{"n_layer": 10, "norm": "layernorm", "norm_place": "pre", "norm_eps": 1e-05, "positions": "learned", "attn_scale": 0.177, "init": "trunc", "doc_mask": true, "z_loss": 0.0001}
MLP neurons of a small language model. Each row is named by its layer, matrix (up: input weights; down: output weights) and neuron, and shows model dimensions 64-255. Each number is 128 + 24 x the weight over its row's rms, rounded and kept within 0 to 255. Numbers have three digits each.
After each neuron's rows, "fires on" lists the tokens most often at its 100 highest values on Wikipedia text that the model never trained on; "fires after" lists the tokens most often just before its 100 highest values on Wikipedia text that the model never trained on. A number after a token or word is its count.

L4.up575:104127079140120057169182148106150159063122154135103135096143130107109130119147142130142132166119083127138136165147139112138126125084082111121113126155129158159122137132181138106156118166125099109126131127109090091140124105123134115098127157127100108158152184137132129137153113129134134151141115107128158145130150167089112120110138124129143121179149103127108112120118101138108103107144135130136095121100139158107105128140133123123143158082127079137116088147165090153103157162095135179109112098130138145106123178118118128155158127120118169192113124113149160133124078142146139153
L4.down575:118137133104116088108096127114116131101122147129151158145098123092082104143105105132125092129088117137141162122092127125115139154143128120133116115138154088115092107111169156124130111056136173135112098153133135152160146079089182147137126110121162153180095158146118173137098155153092129150132124099125146144100120134110156144099134151163150117179141155135134091127150122114113141111150086188164099141117123153124112148111179123125112100108155107147138132143136111084108118093161094147144100078111111171147150100075114126132141109127129169137136076131138090111090066143098150157
fires on: "re" 18, "en" 12, "j" 8, "u" 8, "il" 6, "E" 5
fires after: " G" 21, " Ma" 12, "″" 8, " P" 5, " Ra" 5, " S" 5

L4.up548:120151129115133131118085130159135093088161160106148136144095079126150116106143079170145132096132097133115121158133126152095110127136121172107149145142089159130074131149112121126164104069121122119121077101106137120129147119161160144137127135143101085125123102151130106102138111141092096141096141154094138142148124120148108113130179100134110123099130125133121140156133143137132124084117128089168159110162131123116164128141120139139094124142155137148133139119108151155102133140156163150097119148132130132157133151139087132046121111143148106117085145137090135142159094168128111123
L4.down548:137154156130109132109134151102119138060135185131131143071130099138098142118106102109120195130098136133128102121133158131097122129114122110100140150108124139086126107134151141142118087092121110107135132114084113129137149175134122131139108124161121116118143137103092112106117150052147102157149108160168134124116126136106139155107131168099160105101120145120148081135119103123096117105107127152100184163145111171109138091072145122126129138153127124143140160168133139119131127160144117134185114146158150114115124147129128154132152095118096118126193146120119120160143161135103132092
fires on: "n" 15, "ine" 14, "ri" 9, "ation" 6, "tor" 6, "ney" 5
fires after: " Ch" 17, "vi" 8, " mo" 8, " Ru" 8, " Mu" 7, " Mo" 7

L4.up368:118178088124178142111132069165146145158134112122131158117105147080149142125171120124128151129143140141135105143122144116136086132121109118154119107129112116127146138147110122146129126101158139142125147141127125101113168100101143109140117165166053076167092113146101143075141151132121134121179121134122157132152109144119146105166085138120127112129135096170169170114151130154140122147168120118112124111133131142136159147079107115171124119095159130106122105164131133133141116096146174171122156166138121151171139156104157166104120128083130087127124128114107141155134137129129115144
L4.down368:115086153126178141127141123121148117128088115123151151126132105162162117148151168171161133143152076160125148131092123111150143163133125099076127144145124095134152123101136102145099091155134095183133085142130161152158132152154091114116132131099142114110147123110109134136132157114130138125083153122146103115107110130098136113124143107151101112081149153103105114103107133133107138121122110129115124115085111112151103128156133091121136155136127143112087155177128115095179138149147121143116107136139077148137128140117136141146136149123142134132123177097107121109114120085169175113
fires on: "ent" 15, "iv" 13, "est" 11, "==" 11, "un" 9, "low" 8
fires after: " f" 33, " w" 9, "est" 8, " Te" 5, "mb" 5

L5.up368:124117125182107132122175123172128182124128150108110142112161181141136138101152140105141131151122104121128102154180163143154123121100115139125057110109130179151086126174112159120089116125155115120117143119162120094142139120107152095130139150105130127131133122170142110137166131156122113133118136156111162109127146132127145130164175079137111144168142130085158140131140173068124104158160142126133147111190155157151134131148124146149082137097131080141115170136112126129142115124139121161157120154118175124140149085163142121098136134132119117082109112123102144123130088112110136089
L5.down368:105069096081138119138110130113143149134104134148140183126162165126144107146109173115106123105134093069137136124156119116124104138107093082091126166123156161132097133157153122138141137156135118123178121154113111138114131110193133101124149158098127145103144123089100097136128173123108154102109176156077118122107144082128102155120110150103106110140150159094143108124105115114113114100133110185081136163109098118124108141156130174141146113097174125132120112099154125149129123133170101180123139144121094165157144126156098152129140150107160117115128141176145141146144117119117097150
fires on: "t" 35, "en" 30, "re" 6, "r" 5
fires after: " T" 12, "S" 11, "G" 9, " G" 9, " Z" 9

L5.up407:134107126153125163154143138112144090107108149141141145148167133111149156118105110174146107095120113141105124113177133104148119124132097141125063111109122137094132134132085061146129117085108124093119128106132108139126112125160126117117101136159150100121103138114143147143147166088155139124152095080180106140091127139157112083082095109140113116113126106203154148127164139116129109125126154136117143147114106176114121106117156133138147137135124157126132112172099104174119161108127118110135118113132135167116130103112122105100103157131175136107131148142140137122133095111138155198
L5.down407:166123119145142116123171145108116186138141141066098099129139128112097134101133118141162129150103140130160094148109123116088155197105137112144115147144103105117136130150178114132118119101115129120127145182091134123155117099102150096148104173154123109113093123144141144131141110143108096138107108140130052177102099122109109120129072115114155132113110130114136075118156155196122141122123153141108120131168105127133129113153121133111121128162117122157128143122134147124117118165126128133144142148159123083132190139122130131135103173092135112136096111128150143166101102193123125128
fires on: "ri" 18, " pass" 12, "lic" 9, "der" 9, "e" 7
fires after: "ur" 19, " p" 12, "ub" 11, "un" 7, "n" 4

L4.up64:164066099088161135103120099111095171123148063143112139086100110120121093127101142135115118122145113098122124114115137169155155147120064128106181142091139106150138141100084117094121115143148123107139113134141106141148110062127155132126140104142121124099148122112175128132117069097131126131127133119151133125103141125174138118111134144142142177163140114160108135142152153145108097126160096125135165126102182125134123143109115092147173114090095122120092101102136138111146124100134167096161113169157104121136104163116132146141152129134111127131156109128138162167139125141155138173
L4.down64:124150160143101171103134157152121129110123129116092126123121102108107155133115147116141101142116128170142163165140142107113139142111142110089153136183119130137132156123115091113129087115117114157128082088162112131132145125126155153144100081129149114175081105132106143094144127148119103137120067143144110142132124180088121110128134112161135168106127128158106128146129104120133131106142138121126112132152128109096124125145112147085125119167121133112186164146094128176148137163157119128077136115124135169161141094123161112115160110099177126160086123125137152112144190108118119118
fires on: "us" 40, "ce" 11, "nd" 6, "amp" 5
fires after: "oc" 14, " cl" 13, "n" 11, " m" 8, " Pi" 7, " p" 5

L2.up15:153117108158094134131157145148096117073141134163091123130085119093158148124118150137114141143088132121130130136133146116118144112144134092119141137159131127109121133114124110160145122123149108100126103211134115138107082129125144161165170119166105133140123131166174139141126111141102136138101152106142146091138119099144157088145113028126158110144121114102157084145115144128127149106106132114125125110088146165126150076162087162107149130101104142110121101129157140132123144132107126128164147139099140122146124135123113142126073111116122068174128113091152175123116115124122148152
L2.down15:141137138192128122182126146169149160121155130087149127117122125152097131136083093111095112147151145125141101107140131123107115088098108127137084139128140123115145127108100155108116154149157135148120128186137125102152123134095108082145110114101095160117172087180116142168129178133098147128168134128135185104088115104134134160076130113132181126121160149123147153136097165134104134123130127123115123098154133148143101110090117086118126128153134133158128126149148127107114147130147118162138123138118140077152148123135156152115121141151088140165084124135104164138112088098105120140
fires on: "In" 58, " In" 23, ":" 7, "rom" 6
fires after: "\n" 46, "-" 6, " (" 4

L4.up438:107137157123109119151104111136136101138124115138114136074111150129115139109124131120111115154134122166167139166125099154149069148134111128109116139126105076131093108113081084126101145153104109107130116118178153113134145132166162123123084104114145113121115159158124146141134129161116135192135154117160191157142108146125115136112132121157124128110078071137113125141086119118098153165098162132101109115101115171125161158120097166152116126149124115085127124152150099086130168150154112106125113132148099105175193103151128144138137130126105105139139110103150127100117179174134145115
L4.down438:073139097145118102145147149117090101133137158128130116126123114130113112114163161127131116135125133140165152097080127106122133165160127114114126090116160143134155133163111152116129109123111140131111142138125115167147113105182125099100156155076102108178136135110097158124105116134135106156129125130148116153166181091147145073122105146152144133102142142074153171124076154104112094142088168174129105152158111104138118134102097149153125146115114143141132147123131109106164142133124175086110132149101132144109114157094125111114177151121128124071116157127132136100130106144147145119
fires on: "mb" 11, "t" 11, "cu" 9, " c" 8, "it" 6, "com" 5
fires after: " in" 14, " at" 13, "cu" 9, " In" 9, "mp" 7, " At" 6

L5.up145:115129118109087117175162151132140135131121116066137086065131121153103115135127149124129124121147131130182148126159163153125067140098128071141106118122149116116149134133084119118162161082177164118123124117106133133129145098105121134116158124116125111153129131093128118129147094128172126112114150101149148124112149097163119140124125148114119153159164173130165088135153145143118154099160139126071145156162141130142142093122120095119165126107103138090180161119109094145132127175121095155141145120140108132115108070138138145162100118146189086172111143117120133128139110117090125145
L5.down145:128148121112144094119134135151157149118135081132138131155164102208119130145125058128100098141101153149135153118113131148110112138159113142093165119140129142141111128103126128096137146091183131142112132109122142155136171135085127134125120074146141114134116141144086107105110153185119153138136101106134126106098137125138140169123099135147160136125120152154136149103116144131151161119164136102122131155148105120116122170078124160132128099128145117119084095113111118157162111125111155122094164154126129170066144078121139125099120165160145128097144077102129147161091125083110155110
fires on: "al" 14, "re" 10, "ing" 10, "ic" 9, "st" 8
fires after: "ar" 28, " person" 11, "re" 9, "," 5, " fa" 5, "br" 4

L4.up720:126140164173093168170113167168138119105134095157164159137085109088182102150134151141128122110159131103136087141097101086127138117125127111095100145128120134154110163110149138091079091118119145096127116133159162162132104097113141125093087099135133129152124151147099159121096135117127071107140140124113115113093151125168166126134117120103142130116145107175095115137142127155159131133107100133110110112109129087114150132142090146117131158166110140171128164093120146087111113110074083126194134106114092107124153133108142112118140120110133122106144110121127110111169134148113154105
L4.down720:160146140103119136115166110066121122084134102144155062116187159113201110128078143143116143109134129179152158172128172147094139129109151135143158086123127128152185120112120147128152145125096156142111084113164137103131165119120129135169131146130127115116163100149112139094176082105137133155072126103163091139118077149122179139149112145149118150114114097112146112141123139102112132137148096156174113149125105139109146141156123142089115141081154121113121109106116128133107149109134126128134123127100136093152136144130104124097144144135122091130105125105119103154084148146142169141
fires on: "i" 18, "vent" 17, "ar" 12, "ti" 9, "t" 9, "ment" 5
fires after: " Ad" 19, "mp" 14, "per" 9, "ver" 8, "ve" 4

L5.up999:107139159126162115135152104119114140088112122120160086151126088133171169137105091168152108089145123143129132136130121121055159196120164169143122124118112116108123173104123090131139123097116169101152147128149119102123053080166127121165161107148165158128122123189103104116132150129148112125114124142124134092120120126171099114116142159090113098151124147125149150176159113137124180135120145126158133102173124126141165139092079126112110087108097118164111137128128141116094134132121142077117130102114140111112143099129160116150113093101137119145132144135098138124167125142097132115
L5.down999:080130144154122137167094163090124174127121142118151166109116129088135142094146107089142099130094139097149130145112134107104106127109169168133143111117142107124161099152149144139108121123127117116147128135120122188161132113110125128100144105122149118100144127163147140121145130080141130149090100113155123171124118088155138125113110123141135152102108113097143121128108117122128141160109122107145098168143149174131114093068184149129125112090155135113102128154103149139146168117163150128122138148139079085120100089129114129129181116110165155135143151126135104162111143159128130132
fires on: "g" 23, "al" 12, "n" 8, "ci" 6, "r" 6, "ri" 6
fires after: " an" 29, " An" 16, "n" 14, " M" 6, "ter" 5, " Pat" 4

L2.up1019:145115130163089120157127103121135118097176110140100135188155125126152118158175099146116158124118146152117115141158106149091134066118129139120123150152157134106144140129133109134109096127060148142103122151129153118181163116108122123165111148137092126134124136114153116127116169155124115137122111113130140143144130107138096133134138082171170116130148139150156118109105187084111060149108142082151167176156158107158097151111095139105114090114146143153095144076088117135118114125116157130135088127132150135152113145151115120145121166171113118096138102101123130085135117152108188153
L2.down1019:138103111112128089106125111131114127091104131121129166079176160093143141109140138145081147126132114129143114163193194128151170119116141118099088136132164102127117111123125113100113174127080179098126122174088112132112106141135191131113144101081122116133086119115117113160134154142140137089110142136109121158113095164099156149120132125119133143140126146129119119145152126125096173155138108126137115073088097168115099082161134125134118087119092130148158128152115108132151118131121086114138074166151140139133112105116135145113104124080098134100113141116113103115146089073129127151
fires on: " as" 31, "In" 17, "On" 10, " On" 9, ")" 8, "With" 7
fires after: "\n" 33, " such" 22, " known" 7, "-" 4

L5.up668:177140100113126078111154096166113125151127108146110156089110177159129125133133110141136088160141198102111139138102171137138153113129122121146115132153149125140129124131133144118088102132137114144135111087124088124125137091094080140123088124097135127133154118065137129129147074144104099121128127163093169137130133135125140117122111109131145116107126080090150157135141147122113157134126154066131129126124121147110121132129115115151168178114094147133145101162146139135095094131114161141117105137146137134135146110096124119112177111133138152174084143162115119125104065129146112100
L5.down668:153103133080143102151104168173153118076158100158123124115103077127109122093113105137130141129152120103117118151137107128161098123159130142124166109126153152147107106116112112113131138156109124099150118144141109152130106143110146157133142103126114086108093117131153130127082160121128136114122160087162127075086163096200130104115155099184126158141126106123110101080155154161149149111120133169161111161096130136153140148147165096151149104138123086123134139147149150116123144162152112128114129133170101124161160104109131105151101123165120139152166125150136106080141155122119118162
fires on: "s" 37, "c" 23, "ze" 10, "ve" 6
fires after: " fa" 16, " de" 14, " lo" 13, " Championship" 11, "n" 7

L4.up998:153140083121132112093115122090135151141138143135124117133119116134117142100149136103176121145113123095090144122162164181141135126123128147134132134165157139106133148148130129143139128129145130079127144120126150148119125127129151171109153159174141129151090106160189113141121120105114173140131089149131146128113147152162091109138133145110122150149116160097133160132120114161090168112064133125142044166167142111100150128047164123097152136115126147169132136118128093098130138118111145147133135159159159108167124130157123127099123110121151164113161126131112124178106116103152135133
L4.down998:132137139155159130112134128131129133087122175148109142123130129107099125129135127219146098108104081184121115147224089154137126113145132091141123131136140131137144129137105105095122130142144136169167115142097126115120106109151120132115140139129130149168134115118145094138142102149111143127064112134151127128129124141145101138083133138117152156133123168154132192124083121121139121167144112136143113155119155084109133121128187102149115098105130158125162162114140116120139099160126114126087130101127126150115130113148108145133166078129139115160100098132180126154130129136140117145
fires on: "ce" 30, "c" 12, "st" 10, "line" 8, "l" 7
fires after: " on" 12, "air" 12, " for" 10, "or" 8, " to" 7, "our" 6

L5.up678:132127105142125093115151108114139135150092112162152123071133144150128145127107160155115115148125068120157126152172143119131114165147137165136157131118111080159114156127134115168133152110140137118173122117135135127064113105115182110125124174086122076090110124073115173153167108115085134122125122147117094120133104122090114100161153123109140092105110161118124166148111106100158133134170149135142153145096176186145095101124155130104103172120128110098139127141157132112151146118121120131155117142099140190128089134179149110096117154093152123104107118076116141108070136148135135131
L5.down678:122137153126129170159084105134152136115144071116135115156145090119137168126121139113096157124112110139164101126107126132114159143134097115125159110106135126125098091132147146100139166092135110116122109131160114160149098113112110161127167167139101104116155112107122102124127154141142108089120046082124127146145142183134123147104101119116138107169110138114147098076131152153109142151079119196087166101133180102071125146163103151111177087182134128155154137103106118128119132132105109126106105121151130092103169135120124101159141124145098106150129152146139157132149135102127086148
fires on: " |" 19, "ist" 17, "ur" 7, "emb" 7, "en" 5, "u" 4
fires after: "s" 39, "al" 8, "out" 5, "iv" 4, "sa" 4

L4.up608:110149146131087140136127116128159132139099081099084132142138187130135127134086130115124159104100089136140119115144152143120190132109128147147094128092111116100152161151123160153156113124143121147107089096137136129093084149090118142115129170123155078111124132153150124156128100129165112143135098124144123138140141095133133087135134150139175133108141114131168094123166115153084179151107135111115052105124134130123118142135128141141129118116128160137115099140123100137135113118107127171124113156132171148125103127094112153122143097059080130171123113141119098105114154098121134173
L4.down608:132124118130137114165126147133095126113145133088133130124135129125117110154151129117175129160135123113130104129135154075122123113141158162104121114194140156141156127136112142132146122126179158149151175143147141119142131158148162100120131109122133126103130142127169121088144119108126113096143115110116071164110093206120097123133125117119164125155132123180122113096134100097140151147134162116126128126174144087122119084130146131152112106120084162143128149127199110122108137080147151125126134095074124146134116113093171160139163144150106148157106108100124108138169123151163131089
fires on: "ot" 24, "ft" 15, "art" 12, "ar" 7, "ack" 6, " |" 5
fires after: " ch" 16, "ro" 10, "ra" 8, "sh" 7, " so" 7, "it" 7